MLP neurons of a small language model. Each row is named by its layer, matrix (gate and up: input weights) and neuron, and shows model dimensions 32-159. Each number is 500 + 25 x the weight over its row's rms, rounded and kept within 0 to 999. Numbers have three digits each. A neuron's up and down rows have the sign that makes its largest values positive.
After each neuron's rows, "fires on" lists the tokens most often at its 100 highest values on Wikipedia text that the model never trained on.

L6.gate302:485515532482528482484483492424518519503446481500474470586442508476489452474501490486509491517505506514534473485518493499508487483489482492516517516508517548468540476540465498505530516471516474507561533528468538521509474504498477464519498530478493505493474526493516479517452491485529477530534504523504489541485470497499531537509518512514477508485526507487485484501488503449495538491485
L6.up302:505469462472536511469520477475565459544466496555482472525475495475489462547486547451506506496478503532512499508468505484470469467486522476500536539476476504487487507479509490519532514504525499485497509487493508533478513527482541489528520505544473511498468475498512464460512467519483496511513476524511524501461503474488533493531543492528469489484524463497525476539506502524481509471457
fires on: "il", " of", " By", "y", "ince"

L2.gate383:456549503451514464487505506511464551527520487494465484492486525495488505503520506493477472534523469498479498522514500462519505548508497508469509523441515482518492482506506498489541444501518533503517503517480512503518535516523465512495473498479441532559471520553484487525466517537501472426464516540495513522508478511508482512488486469449477529478470536480492497514498466515505533479549
L2.up383:475529477486506495486509538529496564504513502501490461460493501530491504476508498495453493524482475477479483517533514457547507540480481488465491518458493477483497523497539498502541465500453545464500501543487506506514508507515481493531477548499462537535465503551504489524501528544523473450448494513493526530501503516522499518489510503459457527480472534476507494505503461548545538521524
fires on: "==\n\n", " ==\n\n", "==\n", " ==\n", " ===\n", " ===\n\n"

L7.gate532:474456523479458457503486519508514493461476477488504493484543529500485483486500468514465483472484536473514506500496459483504504512494484525494469488502507495495512509544450465552499515501509516516526493517429487522447554505493461481473500520506491490508532467495502542523528523468532493530530490457466505517539461480482473514477530477510548482485516509514483502477509538495466523473526
L7.up532:514504499509476460504444493471510459505497511536484516467560481466497477488520496512508492458523495507517495500485504479517528495525504496481457478542499446493512529515496482525501517525522523495483565506535504474485535472506459460515501492472536479502497456496458511514516536519509512507531499520443515481549479483483508531516515499531480522488464544523492486476514516550474503482478
fires on: ",", "th", "),", " first", " Mid", " as"

L8.gate364:525504459528508506520480510472507453506512518527529540538493522467513482534501526504476528551498510549503486491448518496513538504544500512485464507506512494471487519464561520532462488496522475511475527526480486558540499488507496524500458470490463519519530483528504517449473431498503528515498516507479483526557512518495461482524486474494535456487507493521482488499546552549473503478492
L8.up364:530513480554519531538509474436491498503472508522492506495521504471530489483453506508486475498451512511492494484453513474529526517517472493515475496490503511494469490496515536530453536503518478493451518479525479500529525500475517509520465491507487503464549514464525517498481453522513525508481497541470492506504533516488492506506527467462528485517514527513481496486568549462537487497487
fires on: " the", " of", " on", " in", " during", " from"

L6.gate99:452498542524496468498519543513478500479515477475490494546503512522539499536529491547508500485495484505518475535490505479496510529496468542469487467502530462530496446542542510495504483541467493506503510538490509513496487474459492483530477511492540527515500503482498488504464499523498462519457502492478475535491467513536522506556470467474504500514475508492499527477522536480531525489466
L6.up99:448507499496481527504553447498522539506474529474510508532515487499505502505518506444509526517498509508483499532511459481565550573478519524456516456479456527457515460523517500528511460473463510534471482512502467452539481501548510517489449494526528476511478500522511507480496498529493516489509485498453472494527496488511486474532505512456482483515510470513506543535488470503501475496472
fires on: "s", "h", "el", " of", "e"

L6.gate262:516525519516532507485532511481544499542491480469521518500512499457523509546491522471500495468502573503494491510493511491530493504520541469474489542534487497514532530456519528527534551467505516514491515546490490509534504508472513511500476519477494480503507510527502547495494478491521498498506456520534509504504490495516543501508521491493475512464496509545444508478504517500500498488478
L6.up262:449504483454506505493533530489549475488478528498539482531570511442496518445507504496467491504501472518470508504474479514529490453535507514534513519503477496519513461478510507466512507494485507502500533497504463525540495503507501512513493489499515459513579458512529491469499507506557497436521481478494508473504488478417475511495509541496541538520525485477509525576443514529504513540525
fires on: "t", "h", "er", "s", "ice", "ris"

L2.gate289:560510477525448477447537458487503469503461488491502468493520476488519528532496530521492456488502524490535482482517517495497550461512531548541462539498518490526523501521522540511460532528533450492511472473514484504458513547499456511516505512503511532494530503559534512520445535486488495526515444500486507481481518426504481539502451479527464523500524522531512512494532553485467505501509
L2.up289:559488483506460498471494451489490503504460487492484487508499473475475502494517496485488481501511519504534456480497508512508538496493507537527476508509530504533509478543511526476475512530501431518447461495549496489467485533512458487509514476521511499490524507550540504498480532505492486552519447495487497474498504440500458547511507503472456522508498510542514516445507536485462495502545
fires on: "L", "-l", "-L"

L4.gate29:526516472494496468510481528512545495495505463477458510475492507484518465450479534470452532526519438497455534500453492505504467512495483506456516478510540512525492477517465497501485489520487535526501505559463513499443512502483492481524486481499513493517511492460504495514519463488453490514486476494503520467508527513510500512540501464516490497506471517514484527501466527535513459530490
L4.up29:481548452478462513468526494489516493498497522516443512478490480462482494463518564516551531511505497503474515495503493562498500514517469505513458499520488503538473523513510461493505506500530526502499502526479471498513484526502547510521518490469537501494527537465477487525516478461478516520506427531474539530488460508509521521529526492519521481533472536464509466510510520568504521508526
fires on: " |", ".", " le", " You", " h"

L8.gate105:529509501520486502511527535480494504492510495485519514434506489464477502486513535506537493500475504528510522490521514489531456485457558536501463491538483494477472482539510511515546527495532461513466509506517499505549476499488521509514499480439519495546515542495554449514516514544438483477462545507483509552473491523462507485513505474514504512506500517515484546529502489510513475534473
L8.up105:506450505472496513519518502530547506523494459518491488504493537539484467473513515511526514479519512508482496480503524452453453511529519472470520488466534513436454442516519496522513504519523519529523518498522496473482514548540502514518526481513523484441472489492507520490477514516482485544481514527497489503458496540485523486521528486525484433518485489521488533538516480521443474482515
fires on: ".\n\n", " |\n\n", ".\"\n\n", "\".\n\n", ").\n\n"

L4.gate285:519510458464499491520507494520509538577483466502497517511495489498479464510477473458504498495526499524535496460478547467509458478537491475508450500473499498497517492460497485443504465468519482499505504471478492519490491504478457523503479568493501486460476526528513511433492524493505506496498501494470541505536512472482495510511437502476482479513491488522498522498485524523548476489491
L4.up285:558518463470488465475501546528472567514505447511461495497477483494468486437510505464527467483485489515525514486511512475496464448482512465512460482551551467520503480490516493474485457505508477485543498474493543501489506459468518525514495502491506512530498536541529491476457503508485509489510506526507527529497524515468530513483458468502525478514487477535541537465472514524499492478515
fires on: "in", "un", " ann", " ar", "-", " Med"

L6.gate314:520491559493450479520508497549487491501487501515460532490497537508499503531533448545513493522472483516495464491514505539526512471542489463544473516490476528500495472487542499505489477473469485535532492506496522504514498486545485491510529489503488510556484483570534522492502553479453498510530508534466549522517499497544527525447486501501512516508528469523489500479530498488500475520481
L6.up314:478503462530483489513501503504468523515506476507503500460520517436521508501509532516464512523540466486513480474545490504479558508486579536508482471513524514439507469466514524490526498527496496489536503480506488488512538504478527497491513476482543465525476506496521528495503492509499510433494492493490486482488497461494506481488539525492463470496507503480557458514449515528518524478482
fires on: " and", "ly", " /", " previously"

L3.gate415:494507516544485528512560530488495529500530521483480459503468509499506517501472476523529505508473467553502505483504511464522468528466508493509487513513509513536501483510521487463525508469505512528494528503510459474498526504511480553540534507448538526482512526513494486509494449538468471509473508521523491538482498467482499480482550549492506491514516491499527520516479473482580497508479
L3.up415:503495494575500490498518500519516489490561515481477440513478489506492496494471459542568474474480487522478478490475477468507440517478512496492511517525556477526495491478542463499514499492527502500490519514504475471471513513489498539492521497449517545529517500532491533500501475539477501536481520492530518521514492489490530501514542530494521514503497532514500524489490462461536501456471
fires on: "\n\n", " |\n\n", ".\n\n", " app", ")\n\n"

L6.gate57:500517553524515516485426546504533526474522506532471496502489492513520448492496463485472440536483511494487530501534503486477491485527511436515507531517480537482522470482481528496469500560520486522503501482525456497474516526441510482537502502487484507474498461506542521506501491485515496473506520529498510550485520524531533502475445510511481470511492501542454521514496462495456512507502
L6.up57:477456487482492516508522512456510465466502495499500539475511490451508469482495468536587507480493516506520492499532554472479476466494552500479486467507496480524467520495483491505494540562501507485518539494522547462477505512487517531460504537525484512498516509505499553469481494507476494451523509503476527505526480518512497514471484492496541488492464488496488453505471478482535497495528
fires on: " to", " after", " After", "After", "ater", "ollowing"

L7.gate287:490467477476447499488512501461474506488474512502494511542556515502502488489478498474500480560484546504507531525463497495476526513515509480435492512463473530495483458482490517578495485500493489531477512498481523519487489466527492501500492474559454481505522530503547500467442472505519496497531534493493543499526521482502524477501492501486463514471504501521537502489484495487500540480545
L7.up287:490521490506549464496485512464485530519460507536507519517461529516504489507451496457504463526474515512514519527509473511519508481530516462466553522490492518525511455457459515552475488505493509470465535553478475527481500455497532488492481471544490473452507519504533487490467452528518499514490491462491553519494509502496532488501489532527486466515497496483461436471471514523475493512495
fires on: " of", " –", " to", "ince", "on", " on"

L4.gate70:479514482469537510510493494487489509481479489532473468472485493525512540494505477485530532529527479462514493467503502539511498508466472491520501498517520494467526557513516531479482497518527491489477554462511505542485506518499529507492501494468465492502538471534487534503529479516502501504467485593489492527476504494494481524477517457523491518498486507484502559494484488495489448480495
L4.up70:455495499519538508503521527460448505481499495547533504451532461549505503472554463529527510479515491496534525498465519475534495523480472501486508501530503507514508505465454496510487519502535476498500484484475524512497467524479479470477532503487477524498528479517505556528504496514511464490462506553475495548488483484491482504492527482523494499491498500512495560539498467522539513506519
fires on: ".\n", ")\n", "og", ");", " liter", " direct"

L6.gate133:511494529498444516501455517500530543514518540543542512541528512481538496549490487498495504510522529492517490506487484512545490531552495540537501466478516449485484509470520489533509507496488491487519518501499506521515492543466512475513503510523490519474504498521505492542518561489477458539496504479473513485489507519508522501491510442478497504554550509509495507481524456531543529476469
L6.up133:498488519472483541496446504458515478529502500539540447482507476492500514508515505486475497488481516495480485474439478541514485519525501541533505510495526458491501539551479505520548496517460516450429521463533513512486522464487538457506507531559520493506516479484526556528535504518474500498472509469499486528512478527535495477471501478458495523553549506512523502480499514517499521495498
fires on: " to", " of", " at"

L8.gate53:520517507523472466518501462460513504491557523525504527495516502520534477464520527531442496466510518465498496538495452504521496476528513531476528534517491533476512455510518497507458488481524469545487507497493504466455522523509505549502480480513516534520513490480494428536496512482504530486488446516502495515535505457522508497495518531502520524520495493512510512506501516470521489510520
L8.up53:522489488509509498507498504441523509502575498463503532527511498484503447497544502495460499471515521503491482482500466509534497491513521543547500505489492520490535490527463503496487484546525468516507499522499514450448497521519497516505512490509508505485514523515498503467480530456487505479492472509460504482480546484501518498456518497470492461517550525488502511508501514488494521492544
fires on: " l", "l", "r", "le", "–", "1"

L2.gate129:537511503499448544484556543477484488555488477446511464471499457455514493514479488492491476500486537495506474451461508498485465502493457463470529460450523483512482523507510551516526494539495505548494507499509497534520511515475482546494523496492529496485487491548483516512502502461506487480471500561492454520498473479457481503490484502496490513523521491467481493518467499501528526428485
L2.up129:472507489521486560510534521513473479515489474456542475473465483497495530491494507481518499497468507484529478472459542487469484513482465501488513498467528548499512517514435547472493516538493480536501526535501486508539521531490484523531536517486538498451494460540474501488512504478527499490501503516476460529464471485490466507474535473509453525497482496502489538538477485480508508462504
fires on: " |\n", "\n", ".\n", ")\n", ";\n", ");\n"

L8.gate42:496487527511463508525514508487514520492539482492437534508479501557470485547505489521527499492519517486512473458512502515480559483521529496524467529477477507492493500488462456561512499511527501465502539492522477497560465474484523480483498519488492502501533493531496531525564554496487505491490524508493521514471500523543480534474468445475479474531500479530482486543501539519514510520489
L8.up42:516482522499484533543502493500521505569530435493483452480489472488427485475547489504489492494476511458505508447479516511524530503478486499500451464453532515453538538545507519506531497513481524474463520475511512498511449474487496498483522520468531495518504546510508490472518516542532500553466543491493518493495510487508484529497499499507500493538491482474502482482504556510539512500472
fires on: "ly", " most", " and", "ely", "ally", "ically"

L2.gate226:487543511443519485456529557520491488492525501499495503513506483485473466521508495537459485515495480503536513524463512503502490514457515448519508475496522510498500504493507503481519531529514521488457472537491507551526538519535473488528485499473493474471523533531486470501506520473550523453485453509486490501493511483458500519501510481444553476539481513548455519452525497512532506474490
L2.up226:471506500471512487513502500497492490504527514488518455484487455521511455536502469550473524516497533483474454503522514471527469524497476495557509476464486470459530512531514480471497530524518512470461477497477468527514478484516452479506481472538505484459501497514489474522489487462509487501461486560474521486476496507490520515489520501477516500516490550494484518465522481477511480485510
fires on: " re", "==\n", " ===\n", " ==\n", "===\n"

L6.gate121:482487515518465459509504467498494498503511462487527519479497522496505510535494497510503509555547506486477489509523482483527537506536437465484493495504567468463490506517480492494490507512526484534498505487510508507512499494524507508495504539503490532482460493498481454478492459492481468506490467481497508519466533485502472506485564542494510461483507488537491491513514503521443491557503
L6.up121:481498492531496520491504502458532529509519501478476509509551453519501535482486483530506514486499464483463504487455481535523518498508509528478463542491517492471543459489500500430498496516517487477501489474536519452469488482546475489506471535498508495483481504479488495467448520492523451480487450528509481510464544461534498473494474528504495514526512529562489473492479507470491451459529
fires on: "l", "r", " fl", " Fl", "el", "e"

L2.gate256:504528469457475506501521502497476490525559539533488513495562490457494494527489526485498486530448496522498482517520513485499467487481506473485501482507538497497521513500523499475543509499483435524498543492527443488553540508508511488563493543536512471484509476518497494460509501511498501457489497508537491512473553455497499513484500539472531510515535483499522493508516493482490520533536
L2.up256:507548471494460482508525532510507525524543563523525527505532489435481481512502525473492485513443512532526497492543514499511463450507477483484478508508488488470494513492515513479541524511502473504489473487513475490489556529465469517559501549506483493474493494498485516458477486514509507512494516483513473489497533481510506512493483520485510497525502468539517502499524509503495518504553
fires on: " an", " football", " Cup", " eight", " six", " players"

L8.gate207:506502482474461485558498506466476483534502465508472549463485482497509500474510536488541452514506537473503455458539531523512497500492507440516483527494476487504519477438505480481480535489501512534476486467540515488532503482481475519496529483474525422519538476528503468517484536501487544480495503500504513505523529477509507517532509457494500479509485516493523537521495540496513476531495
L8.up207:499500436490490534481461494481444497504512513452446487457464467528509491479513517497482464529510500477526483473540521502503522510503495483526492505468512510494503508464490480512516513522494496544505494531532509491537478515515492472506495500488497497482497502515499501528520541545497538514468489487509526488506516496495472493527504458515487516481489535479511540533518519496529504519453
fires on: "–", ".\n\n", " |\n\n", "202"

L2.gate214:486515538502507492499490517486515538468458510507491460483518455544500466496537488503471485480500512513483469502495482436501478494478509527488482555464502520473491467521477494513483468457483451470530492525526465510538506481495509509522483529512525511537468492533510504530476515475510485441492479504500485418498517435491458502507479478465502538542566522583536499470485522487512527518524
L2.up214:500522532500510508535500481453511531481453529481487469498522451500506512510511526520484491470518485499449494499483510462494462545473483516498485562489517519497493491530478474499506464481473502486481509533501474534464480503490492502506508473497504501508489496509525457502488527455541521480516471512520508421472496499458497500540461483459454518534522536549524471480480528502495511493528
fires on: " del", " Rel", "°N", " All", "-l", " coll"

L8.gate118:473507541485498513489463509476477480554530473532518511511478472564542444508478488487488473517502483556531552474498520495517466533503496514519466558499483521474514478499507487515531527499501488492514504513508505490543488545500494530525518547486520480458575464451514500447500498475498514471512500492494501496513534483502493503478490479509519473520526513532496477550502510537482486536495
L8.up118:459492546523529491542492453491544506503510515493491518507510486529505465494539457512505529498504478506505496464485507490525535483501546530519523484457473517478464508551484474514530509481485498440502532509512487519507483470485510470533502524499504547536513521495513472496508501486522484468509536505450475472523514509514513507513472454536474503510504488508469489471557446542477467539493
fires on: " of", " to", " with", " after", "pite", " in"

L2.gate464:489525467493498493501492508501480552525504449492477509522507516488508505487510487471467481505535499509468526530539469505507549497495456511434535516478532484491533452465471511547524506516498549483475518511509552533531474496534544524479414526466502511489536515564525489491524488489480538532469483505519478507503525467434497501534492510520561524498496480490537489444506497517517510454511
L2.up464:496522469495474470484490499483454530537547418508507504542500523509497500498513516443471442519520451540497502513507506501466484527467454515491505531517531474502510462469495500514513498505462506505495537512512526533510473490560504529484483496454472502488509487538518458511537501495470522526459445471506510503542495500433490522521485481526547522472513493470540483449463513522500490438508
fires on: " dist", " ext", " prot", "°W", "minist", " Dist"

L6.gate143:490480493479511497514503507470517489484534442493466525488431483538541492517504458534527523520491491515510550485466511488508474465502449500491523475494514500509512518558482507518515494508506456530485511458540498501515497520512500539513506478537553505476475501509485477469476502485482483484538565493513520512467447464540511523542489485517448544526492516476556524479479470500502539481514
L6.up143:471514517529489515492519508461504538520484488529547507498490487497482497516464508442526497501492468488506521485496457491472515501493499483510499507492486511520457532493508575535530514509431484518488559494493454456539474518489534509513464515479506493482461496522538506495466463501504552495559561469490490497562507512478483484511544503496545514502551521487546518509492439462486491513476
fires on: "s", "ers", "ues"

L8.gate357:445498458501501484551496489501551520474492510500514510484557486517501506493499472488516528513487469519517507487476480509523524532532524500508472537472464539508486511520476522510497486545492497519473509485522494454501517539527489508503496543500474509472535453545474479444514516489485509504505439510466502494475503486438503500491501514468514520553495478558507453498504529484468538498501
L8.up357:503495485490436512514513455505484496469479527496519522467499505518493480496516518454535507513466492490514486491438490480480558508461485520498545466488466483494486494543465522516475529527505495526522501500527515478488505539496504493516452547508488538516484463499490507490491540511486473488496473494508477522480511468462478511553493490474486519535499493502517515508497482481413507503491
fires on: " St", "St", "l", "ev", "st", "te"

L3.gate243:494507507491514522482542495520453510487483579539481493517475521505463509496573492492468478521448495532527476486480534515511495468494527509476498504487480571533509490475512465514521502472513518476503518444550503513539491487473532483491531497521460508518469529503499487489487497549539497523475557514498491496510533465462494523478507502464517521530483498491484525475480550527520497463465
L3.up243:510466512528498514467519504524423549493478519530511470497491504502452515527508518475484505501514450503504494447484519516483500477497523522500499527504524567524457483463516464492518489503492528539492539474528477504545475468475540496473513492502517495522512557531505458495517451526532509540477544510512475495530513500445505526497498483499535516522501543457524505462456541522532515480450
fires on: " United", " oper", "ino", " Mexico", "ax", "ago"

L8.gate44:482512542494530521512486507428526498497530535511474508502496518464458499507487500488504499482500487496459561514524442451517508492523523506483460506542502497489518506518485512501462487524499469502487494486513514525557523518516503535480468551527505478492487509478482493499495511472497528507496487512497481554494507510497492475497476494499483505502500506454505457488517504510484516511517
L8.up44:480499498518486520507533490510517484500468505469528522489502551499550514500445506454560520471506540489506540512480451483505519472531525497498472501491476495528495492468527544516486429507505504494505498483512451542501480468512513535496490471487551509499475450497510480480516505517458484485501496488506480531555507493513500475517505482554492515487524489462529501475513500496489494498470
fires on: " s", "-s", "s"

L2.gate493:533500524464491514515503529507521527500445524480542506533492467489482499510484504496502503516546452523509502490504593507555515527488526485494526504495507502466473510513542524554529472535490478493504528534462504507478492485509508517512461498503494504500493494506469526522501523545514448498513471483533487531521494491515532467459514497485507540551465493441522495497505555543527524516508
L2.up493:512498511495451536464518521531512485483486502487488574515531463520477480490539481538510477493488499534537499474469559486516477502477524506465509514506477505491468537509487528543497484556508517488486485578455490476448444494493478509486503455498496526491519516487495535533484525518503477548503466530502504526491471469491468477496470510468506532514477500478511528492511529522519514499496
fires on: "ann", "ris", "clud", "vers", "uch", "ray"

L4.gate461:515524481520492540515495496505512512550499516481492492525531509499474515487435481530465531517498466510523518512513524462473539473523453516506508528489497528502529574518536502484509576501498474503456452517536493539496481521561562511529478503520446470498487517506485499471504505462505516504511489490492501459520533514551498463525545475467503457463509505491485519487505443495441516498484
L4.up461:525467519549503526516487511499451506513500504465502521545496528469489496481463495520472534483490471500537473505522512446528488499482452469497552488523501487500497528465507510460489539492523480468482464437509507526503497496486546509476474489515492521487490477541532470531506486460501511468510492548499477533503501522487489473523459501478471464490501495483471519495514498536494518536480
fires on: "ed", "ier", "ran", "eat", "ern", " St"

L8.gate289:496491494482486518542517516481513508490508507503508514487536472529518502490485487589513464507508535481516443465469549467539477497508523478495482511472496493477473463470507524476520513503486514552468514526483493536498498530499479501495460453541554448516477483541517483528509513521519510470497519557500538542511499510524490501526506481472496509518484518523507502510433507508503479531469
L8.up289:513484509505469529485481493492524500519493504472511484519465506529477447471470579464466512546509489485496459473522511518525451510471533462494473511492510503510520499500505535533516542486499510524447514492472489540495475483514498506508451483504528500555490552486478506541527496539513489502487532529471467508530504479477462487527483443472505523521479510502473507494479485485488510502545
fires on: ".\n\n", " |\n\n"

L2.gate274:511501496482516499472503502481502458508475496537510520522471528522481518518489508478512509512507521518507495499524500457458491490507549475522476491501502512556540531480547494470487479478513489494489538470504507484474505494547463515515529533519482473474542542480475510472482482518527524503492494505530528554548496496461512496501535517528533426544500494524529455498517512510508535504524
L2.up274:468533488511503470478499528487476504488514516460498528515518502498489506497482519494517518503495462505503480486512489463470494483521545504500482507540511509529536527466561458458512491483476490489483513471509482475495480486513543507540478508497514486455502523512517420473553474475488574492496479487525514520563469510507506500525527529530550496543503497521538500521473554520482475520503
fires on: "ov", " United"

L7.gate161:527479493491501490498481519492486497465483456515517509511519506500483480458477496490496486507465456480522505470497477471521483514488546483471489482516513462486506490497486516506500471498470514529528507506503518496518499487458475522530464540477491496479478523512460493509566476504515513530516494481535532471534502508456511500501525467462491532484542497476523493516481452513490487500493
L7.up161:489470502505445475489514475473480521527494518520511542490493498509461495494505533496517499459513478506486451500522483499508478444536493479489483492497486511457498547500469521512513527524488471490513512466519503455532492487510452506525494488465496561522501535412468533491526522523530506557490478535510527521503454468496512490490510473512537511509508518492502532501543471514465502489485
fires on: ".", "th"

L7.gate88:488482497485505488536523537496450534518524524460532438474519431526461502518509513477494523489479500476501473494468549523508483485470498486510500508470496521497501465472518512480464528517494537506508512487498501509510436472500496519510494491535466539526457476510515559485506510439521491491499473513504501474491463508505494494492517488501484523529497540487479536432469482487493508489465
L7.up88:474452509504480458480504476481510487525560479470525491511498509486499526507526508481490517514490486514474504494484491504504503489534504447523497509498530490567511479522498480543470511493497576513509502503454510471521496520510522493523508523532516464477467472468501516497478482508513518463446494486529517484524516493509502442504506464588497505494507476482473476528475492454517478503530
fires on: "l", "el", "av", "é", "pl"

L6.gate116:537539528515512529525466443450476447495523505482519478522507524489486469475470546533485505488528525511500513466476469520504528468522497458488525499484529516453474479516500493513525529501487462488530520519514498508538467479498502544501488506485504509446508504500530487521468456494495479454553489521450557480488443499477442539474484530477516499494567470508507515471505498497507516528502
L6.up116:503513489514452511500517497496527462496480483506514504471475515517553495467519473514481478484490547509476491502455506501471516484504512491472495505503492504481512513496484518504504514535518471514497516502534481452480473424475503515502532509492432520474490516498515505506479502465489503460528509584509498483517497519499503511509481478522518504579554515489489514520517500522500488491493
fires on: " of", "g", " from", "ch", " for"

L8.gate329:536497475490503493495511488517470515475515549506471507488495466517470454499473470541501442488483523463494489479506506484510451508530450521474494502486531481485467513487503540505517567515474548491534444526520531528498524502489496509514490516514546461490511480553510471494536547487521508495540534491510541480497518479484519520526514494436495463475511527475504515516476458501527488501518
L8.up329:518498468503499508509465503507471509519532526500473519496493507522528483451428527500508503501508519438517504510507542495507428460516466494465501494463532493493516534495498517536505532488476506567498475517487559481472488464487475482524452474499501504498487480566481480501512510532473529499487505510493503521494549449472481475548522488502503484522475456467517535538483535536454501531537
fires on: ".\n\n", " |\n\n", ").\n\n"

L10.gate328:491470516509452527475482523506473517515501507505477540491496477472518512539461502523507517541468453497482524486509506495486510521527484520495486484462489474520486492476499541539540497488525524454463516521508532544510534461495479491489496501449505543471508478539532521542514487499489511507475494467497483517497535478531473505497473486490476490517544473510528482475524523550526477501501
L10.up328:506491513453483511489506473495464515536479542567473531498558489489491524490455506496502509505514490514495495491482531486500509511486477438504497520485484517534514528484496491476454506508480540493497531485507491516518554438455448508530495483462467501511513533534548508494511471530530486509510484495474502508543482516472486481487486493484545456459508503445468525489501510514526489476517
fires on: " cont", " dist", " prot", " Cont", " det", " Det"

L7.gate273:487519495456522509504448499466532542481491481452489485508495451492475543506473477472537516480502492480484480481486536442518474511488472542502483521485497560474461484506484480482539474509467506494509514497501448481497493519465472508501466545489525469490483524527533508486518483522477501496512466461521543518487468537500540517485479499556517491496492525512501522511485480463519515521517
L7.up273:498487526485470494507496514507510529444477533514499491502485521511514470480537494473496490512489525482497485503530486452533482506522489543516488496508515490484465513475502464462486507434473482488523484511550484539473510518531551515489554558515496465501511502526529555495466503488465519510506505531485506523559541495523514487518486480552546472496493515543512525489535522487439439489485
fires on: "ob", "in", "ast", "un", "ly"

L3.gate19:527542485511503543485531535514447503502489468517534495522466480468490486497471500488532442508503474448558487482517462480496493492451493455510494505486506498536522468487525488508472500537508476519487503523496512509470518529538538487484500510489516493526544501537486503498463546514455564506535515499518493499480506488544479490516504521493496491489495434504501525482484484475517510452541
L3.up19:501505481497485506495497541475494493503497489486504547490519505480490490532521481508503483480498468498521469492509499493442483505472500473492484490457494495471497483498500487518479467517475464483497483473528480494466513515539532493524453495510502496505553521467543478482480459512465519518555494507493533499514454489541495467497513497488505505479505512524528506527488494516530493478511
fires on: " Team", " round", " team", "inals", " Final", "ournament"

L4.gate368:521517513459538488474531494520491514522520491527451466442509502517488499513522534485480537520484491512517519493509473506457524553464571511547504518511518480489481493474471512535494499502513461544494474519473525511495501496523461467485468529511515480555500508498482516490499501492476488499504526518499551469472486513466505498550457516506472538512512512468491542488524490501495512453513
L4.up368:482521514500529500455513513526478505508505536493478480473466480518503498546500511487489460509562486513551523452511517480513542523464483498496492482512487506477488532492508478520585447510504472475511501504527504536493496545447512507485453484526497512509480538512511489481494552490482472482479507452557508483511463518501498475546474515529477520520516470497487480501523489467481471454528
fires on: "'", "'s", "is", "’", "-"

L4.gate198:517530485433449536529490515503540490502506553493476507529504521531505490497532515481494473545482485526471490496469482503514547529512485477444495562477476518478503511543530501504477506519508508524479487464486498486554483513458505486518470518497471498506500497523462484487497491480569533524486476494506521487499536497520463491507507469482549479545482503493483539468495494544468505518419
L4.up198:508457474449489514532515472515536465535504506520471514505479498523477481532493490480502486489476497500521521500455498499569512538486500511515479498489514473493491514468504510469474516531491457542489476433523535549540498486502506463508466515487473498520475498490516510501503503476556526524487492499501483508469512500530479525536518497484496473481523518490481496444519515506496509500495
fires on: "ed", " St", "St", " Col", " El", "st"

L4.gate454:514530517478519474491510471524497538457533512492512447492462521528523505492502502476510493494492475487488473484509533504452493491504508515490521528515508503522497495490523502528510505493447498495532484491497523483451510504478475530500492456498496516519466501526468502439521522503487481471474538495519520491482521473442512507576495500552452489527524495532479492501521474504478487526465
L4.up454:553483526511518495508550471528506515463508522457547498498477519513563477488482463472464490507482494473509506472509522504481519494526458513512554507506489530533509533499521476516518502529498495488500481520503518513440519543507507536494482483508467513480513503499514520476477542496528488473519498485484487505490482421461511509519518492491479487523549471460475502498520459506520506526478
fires on: " its", "'", "ian", "ish", " German", "'s"

L8.gate261:507464472517512514490466548522505502482448520502469493527484561541504496542552511506501467502497500457513463474492521484535509527531487485515477486549503470486462488537521501505501517492501514509496486476486486519535546521530533533461506494539460502478510518519525527509505509501471468531517511480464512476488481584421502535505542473494502533514539504487516512465472465508489542481474
L8.up261:501525486536458502516481534466496473525458502471526486516515507497555490493467494514484498500494529484539515544470467513501506486528472512533518482463518477550491509515517509491472458497502500500475483456519521529474498463477541482530505486517465473492538478511533473503528512516521479429467536483486521506524492532490469525545508480506510514478519495462523470497473483472480550489537
fires on: " Col", " to", " U", "U", " col", " may"